python train.py --head_dim=64 --norm="rmsnorm" --qk_norm=false --init_std_qkv=0.0123 --init_std_up=0.0123 --beta2=0.98 --seq_len=512
MLP neurons of a small language model. Each row is named by its layer, matrix (gate and up: input weights; down: output weights) and neuron, and shows model dimensions 192-287. Each number is 128 + 24 x the weight over its row's rms, rounded and kept within 0 to 255. Numbers have three digits each. A neuron's up and down rows have the sign that makes its largest values positive.
After each neuron's rows, "fires in" lists the words (lower case) most often at its 100 highest values on Wikipedia text that the model never trained on. A number after a token or word is its count.

L2.gate146:109129133135143146115156154143117161118108141081121135139123122148133119151088133136056120140126135124130138136138135078128140103112184136142113157175092150147107149143140143130148101158130131125153172114133093153134127098128127171150098163123151133107164118084135164130075161105119125142
L2.up146:149091121119123123176135126142128132123149112111127162095105136139169162168114069172147116084138105120125134131142115153174116136060155180118166125112116123173130120114117127173090109125089162127125128078161110131150129111092129139145081124123137108144126123132159143135097135129112132101
L2.down146:136141086146152153150122092136121163130155124119129115128115145092121080145106144127086166129110127149120109178136082136162116116172104145142106140101149090103139135172092125177124109154138121112111123115110128121120116092152152136179121111122133099137129109147131098150149140123113114161
fires in: "one" 40, "a" 11, "no" 6

L2.gate274:148116160126114085115152158172131139123102145117165134152104144111130127145115103141168117111121078079110121120136121128111109064126094130192112110136098128146139104136139135085139171123141135135152128056149143092131111128135178144131139129118148130158148148165164150119130142102145141124
L2.up274:127111119145108112145119153122143134186095155129138134136156178151178179132093132127121117108145105137147116126088109131127115134106146112152122172103098118132165090108153105172140134140112119131099152112134120132089133079157101146140098107121136124124160150117143104127172135131115083163
L2.down274:123142142134158127101122109136144120084162107117161097123099127106147095146113097101115136120106138136140139149159100119141128106156115131129118112099132169136165144118145125105130126132168151086147134114148121141106106169111126133097144119147136124083106162142157104105152141092122142100
fires in: "by" 20, "to" 12, "from" 10, "before" 8, "as" 8

L2.gate1717:103133134129102149175167116116150129145152129129105122116138144151118158137155110124158136117100163124187147163089131119112153118095147160123168160128138126097180115111127128134134124132090129119123134100124110122145084184143158129142186163138141118162122129112130185115112124120098088160
L2.up1717:175122115108121123148140088173115144146186144089103129104143149135117112145112130103084230140169128148155136110100129157168106135126154112152153120161096093117122125064134124109081090147100117126144178119117110115146109123169122112108124129126115068138139166181155137119120180168124121153
L2.down1717:109116156123125129137142136140145148144121155155136161136146124138140143128111147133111112100147164121167112089194163176126120084134114105116156118168111160131086109114165153084145100121120144159153119109123123156098089129147124120145131118115131164156113138135173151128123139133076164114
fires in: "the" 31, "a" 31, "s" 13, "oglu" 4

L2.gate188:103140149126112086100116096149123144106069116138134095141159117127151137122156167138140103098113146119123143132135127108134126144125123116142152159161124123083153145156065149071178145110149122098147150167108155128151118118124155144170146131106109144140122152081152100144140115153149143158
L2.up188:103127127096087147139087097130117124111128124082107133144148149119155153143155115166140145138116139113120140174125162102094103071111172107158165159124123168136152094138104140081113148123124105125136155148126144145125125127120128112130153134096113153148146134139116141146145122173131152157
L2.down188:095154140092127126090138095138116142140081138197133124131144080131142098134077183175148111103120116135114122154130121108128168140134070123142127127137114140092102131148132106088147165158128127082098119146145131151140122114084099150155089116122147101128132101144088109158131164097136155141
fires in: "also" 29, "she" 16, "later" 6, "kendall" 5

L2.gate2014:121125097124111135152147124135127108124108175141150123115157157147099128124121134112137113092168119131088099153134093149121139080102130162124081121134097126145085129186106133134152151118132130133111123098108075130117167094086151132144123171132161135112166132105089132112134124099137103142
L2.up2014:136128131123124149140107120141139152133127148166142094179134143161110135104136102157160163129094127143149137123152127112153141143172080154157151141113156156115156101118165154120122083090130103125157112137130120130131100142152154080132131139146149155106093142119143105169123155141175121159
L2.down2014:157128126150120162123148126154104137146125165125156100149124104136105180107116137169111162082123141164190118150124134134136130152132140173154106128113124139149109146122131128114093114159113093126122161101079092140120091125111123134129146134135104126112158151113129120145146116127128133103
fires in: "the" 57, "31" 9, "its" 6

L2.gate535:164125119083078133145117091142117163142116113117119126126119111164143104148103137135097119129079114130126104109165124129155137124126180107123081140128143106078137141154136189109136082075111113170132146161083090129103169097137117150126155098182119118140156128142151119111122144134087132108
L2.up535:137152116113090147131114144147112158146127152129135127153135116136113062113111140158160145132084125159115111131129106134173131149118160142101092118136122106097101126148132149148109112093120096098120142161114108107148157103182091105126159089128116081150133097155142107133168172097119144110
L2.down535:112106135160144129136116151116102129097135140094169111162133167142160121142159098136151213124136143138130148142089141124102115109095100164120167119141123139195124123091110068130121181179146118102145123097153176105145067143111114148131109144096137124129112102122122134145142141101166109137
fires in: "of" 27, "as" 19, "than" 12, "this" 9, "one" 8, "such" 6

L4.gate1960:142123091131091145146161138136154174120148130156139130135156107133141125110108106118119153093099097129159123143104146118123174139136142114126112142128135136150124066093141185142141103100102174149139090122095111158129143156131102117133130116112140123128124153116122141147100131110108122130
L4.up1960:137114131126107148144132087152121127137148147124152091155133119124149146138121127152152115113102096111181105165123127117129103091155134103149103144109127114132125104110077131107121124117081084081150128138118154112169113135117113106120174150094106141116094100135105167115149095134110134145
L4.down1960:145138111169074128112119113112148076117153114069147144118102137137203147137138136111143108134098136167151113172157120125100120118120167132096085134131138118107153104118123102120146136086144112131140122142143121125126123124119146133099124134131152146151163125188089160087159115138106166142
fires in: "can" 36, "has" 17, "will" 9, "to" 9, "could" 4

L2.gate1058:146128151087167084135183129133151146186162116128158114174134118120152114093153136144154150118075161125139134113135116123154106083151116104089128150165115126119183092112112114131120132098147085153156105101131147102161089087145102092144110131132089120161118149089144140155123159126119104148
L2.up1058:112149104132129135102118126113096120150119150143129142112160113135137105112160126163147148102120094145118106123153075138114111152153149159131097155142137125086135161188108147118115157114126109141151149116133136131169168170135118171118153135097096100146147081193110116113158159162187150124
L2.down1058:123123124106121119115161143157123149129137132119131101134099159110174142113175135174151087112156109156127127089137098134093097143069122091096183119137160151152097133106125130126122166141122150141112154133134123154079165129107113123122099110154138118117120102089115103140117125176076098109
fires in: "then" 19, "a" 14, "also" 13, "later" 8, "the" 6

L2.gate441:140101111084128144190128112117127143148135108138154139134110130160116102168104132109117151125146112125093158136107125121106103124113171110110079138141126109118127116114152154141124140113127106131163161110131110105091098123122080098109102180144139154159147159122166212117091121130101127125
L2.up441:158161153125121131097101129095127151085115132105105110110110086139109120049122150149081167137147130163102163122151136119113131139178159119137108167147099115138148160157094110149157163160116104162127136146135129169133149159130138165119109135148133101089074126137141161126117121162123145125
L2.down441:157140157137104095134156134113134151122151109125127121144114147115102098105138181085124131142102141117143156146136138128142107123166135147140100141123119119134154139146144114139148187102141091121107118121138150132141096184157130169103141151089164148107137116105128137126129100131123192145
fires in: "this" 16, "100" 10, "his" 10, "such" 7, "that" 7

L2.gate1509:099111117145147129133131126145111163069113105119081157120095157136137115142147134137101087116106102124125126126136157088140096104101148139183136160097135119147124163140105105110127171124133111088162160137142110165148102131128098128074112132110093134099155113152145140079125107132117129143
L2.up1509:150092146091135143126097120087100125129101102147188122171150106144147145147109107147147124088140100103090155146142098125105123111146149113134135080040104155165097109128133133132108132106092157132122123118084124144146135120140133129164132108143150135150070134181186144122141127083115109117
L2.down1509:130126172153118131137097113117171145145153123067136141101104108148114133146121168064068159106130125107161142138132132125136114155132085089145113145122171146121138152147150178141139141145129145160139164140119148095185111138158136081097137152157164163135104115075113119115109112088131116078
fires in: "first" 21, "as" 14, "for" 9, "some" 6

L4.gate376:124111133115148161117143109125137112142125108112145168127115110160132148145110153107133156103141099100119115114111119103114142093102124123139122139114091124147202143156129129165111136140133106143116084119125139129064125108125175110117122110173158120154147103103133115130146156147129108111
L4.up376:129119112157113105096156145135133161120096150158133119138120151125120124153141117129097127087131121111130105146113114112145119160093120117112147105162146150167155135108116171151107124121129120114135127118127080187145080104110141114120113134157097138138153157123153140120125107108122124155
L4.down376:137145150127102146158145142100109103118136128126145163135117127115113129145119105104146134139084109162141063096165120154116122105182107109120158154104130075174135120125120092156132113132131121142128123115136121142147094116126205133151124108165093107129129098117115124152138148167175110136
fires in: "at" 37, "on" 21, "a" 6, "near" 5

L4.gate1254:152118145101138107115173142151157159145093138109132130108131181151111118098128104176110147118095100133098105162115120106158144097155100141119150127140102149129148132113143172101164131080112124127111111113122136141137071154106134076135161149126137135142136130137146169137090126124116115140
L4.up1254:145119166083131144099147151142124163125090137145134132110132155131156135117143107163140141134139096108106180145142143135139136110159116180094095099099090110133121123132107161136144100123110101121156147110082143139131119154117094158092124135102093182115149102135145154122111102141131157107
L4.down1254:145127109113096127148110110109143122173130164150126151113120065129173154133145095174146123112145118163078098126138167175126128120145146114138105142119186118138083156120100137126130110147124149147131125116107138126164157095113145142111132103136141168123198142130134163142206106130120141130
fires in: "by" 16, "from" 14, "was" 12, "the" 12, "at" 10

L2.gate374:129121175124089149142137100136126143106124126142141126124097088136133112129114116164140110144112118128098150135123102117110100126166141150157137171145076111152111174127138163118133139089124105159160128150088126149103143127109143171108135089195141133146123120095163132116117114130132148156
L2.up374:186115136142128160103114117090102122139148120164109145117121110181087134097110157141128129112147126115100068085118126081108111112138121148131128109103097119129133118183127133143142164109167138162172148135150092149117165078141089168118131149118085131117158131118170177119097140149135144132
L2.down374:129093107149153130162134150120107161132144129100092123125121142128106088141152073084137162119100144106114131100112154140120127146114096105128137088114154120090158116156112117148201132131134093113159123142170086088127130138124122120165113131074135131154121074092107121117111132132093089113
fires in: "a" 19, "and" 14, "for" 6, "as" 5, "particularly" 4, "or" 4

L2.gate849:115065128116147117138142140146144131151081125115103122100098116148111098153121150125116101124115096113128118151145082132118152109084151107158070152124119142132166144152133136124140138132165112157156118102130141144118168137126129140112134145151101126120112088116157126081127127100102128154
L2.up849:184124161173131109132081159168110122119154108097167127188127135068109123146110114130098163124156135139089114124125102110139135113079139131114100115123126104134166160129127121139129142141132115132158116134089133117107132114092122149153138113101104120146136124122158114129071091136123079107
L2.down849:129106129137129112129118110142154145080175091099181093166143137084118097160162108144148159117175137147073112091115118134065173162083120132164109145072125132126155139147136133124163107102119163109130084159100167104134145127122128107128116141137138167114123094158151091108125087112152094128
fires in: "as" 21, "with" 17, "while" 11, "this" 7, "which" 7, "followed" 6

L2.gate1698:164096132136121118174121110150117123144183122128123145102148113124138165148079115160061177116139129174159172174098120118110144085076163115157104184126088099125104161100138134114132170105167143165116095121102121143146112131156089132122120111160134147135156121137104099189110130136142159111
L2.up1698:108115138145112151109123124147128129135141114066090115101117099154129085116167134186134110169116146158087103175161135096108126108098147125113140139145134139150093146127114163171110133143053153123144155112129142165117137116159129130126150084145142152129147143109126126149116152109111132128
L2.down1698:148114113124123138153143116153106124153143115097163118121158105094090139099079131188143164134116139166181134130098160104127159109114150142149089142093144161184140165135126082109126133133147140204118113123129149117145117174140105113095107089111127147150157127133143099136120140095171120143
fires in: "one" 31, "1" 25, "first" 13, "this" 7, "another" 6, "it" 4

L4.gate854:119139137107062093111170121125162142144121105164173118149120171144158143108168116161116128117085114167134149125083112127135094126092120148142151111143117090164165095135124187119136156124104114139133116149145170124125130093112162112141121146188136100168132118121182118130119091090117119160
L4.up854:138103139138091140108158116159076132140106136092143144128143118167125084128102129153140085113114109143105083134155161163114125118133120095136106127138140146154117105131136161059152128131136140132139126138102137129137161154125127169169141084116131166090123139136115099157124124102140161113
L4.down854:092126111112136142104097127143106133107132135095135121172097148079149163119157107129130138122107117133080152110127112102182143139136137176152166099135118126135169121130106169107117102119111100149110146153135127157083153173131156093111154116131178145149175128132154079109132133080132110123
fires in: "to" 75, "from" 4, "fled" 4

L2.gate1258:162095132124136140131136120102124187130128143117154139145172138139103123207083142119061141118110160143131152157148138085102147074122127189132127154124130152096123152130123136102144121122101122132156115170124111102133116139137121117139113150124107106140182135159178156136080120087116125173
L2.up1258:170132129109114113151111127130147148123130137140112158157119114098119130158106125146139182102087192133145153134131126116101125078104123162143148123132153101114117139145123142101089127111092117093174079100126121097180114153132135096165152111084083114099142083147127140164137105124106153141
L2.down1258:113123159116119123133076171121124118090136138136109149126119154074131163091171155145180142130124153121156127129125143140133128159130130099140114056105138123168132107157143110145105149111152131088136131084135174139125111147110111128113129110112074122113163124097130115165179107086136120122
fires in: "the" 66, "s" 10, "her" 8

L2.gate922:127103111133094097137114142116156110125100137112123129127152106128129122126152122122132130160127109108079129116113128144117122085039177090120137123129110145122113125174146141094134118071110173165113132129127119182152115115096125122139162120126137175174155123095097170140094119152093097112
L2.up922:129123132122137088096143133133150169109122117128113102128138120135109150120129158153145144133099138161101131146094157154134118090115143123098179117131137101125120137124150134101136123098099129120126125126119135127183128126093117136136171099111138156097147102132128119148103117148104133103
L2.down922:117126122152131167098126136112128150103125123188150140146164122161134166138123138117118122102120138183119136125104168165137141126154139121110165114130123144145130160128146179121176122125093119137156112094109144120164129143114132160110142099124144128098112116141137146119183117121124151123
fires in: "the" 69

L2.gate1487:136104131113067108166152135129173106138113155139142151166124140135157103097146143111136109119139110089106151094110120134167116106113137100164124092161108135124139102118158171140141116141136141130115104139152060147102116115141131127162135135214134139126146154079140133118124134132124105114
L2.up1487:151132132092145145097146173128176203162116151130127131150133142141119175133135080082132109154155137106128108101138148164164105124139137142126147112158105151139192152120101158115125109145147152131135135118067160097120125082150148144129113154129158133140148143132125132096133139100153086116
L2.down1487:170139133111115160128134104114137146076117142180162115150132151135103090131135142133103135113132150155132107099169129144157101128140122144100169080097105131113168112118157147117136118110138121105117134110139102110108149130192156118170110140125135147122093132064134113112122176097140122139
fires in: "as" 55, "city" 9, "by" 7, "croatian" 4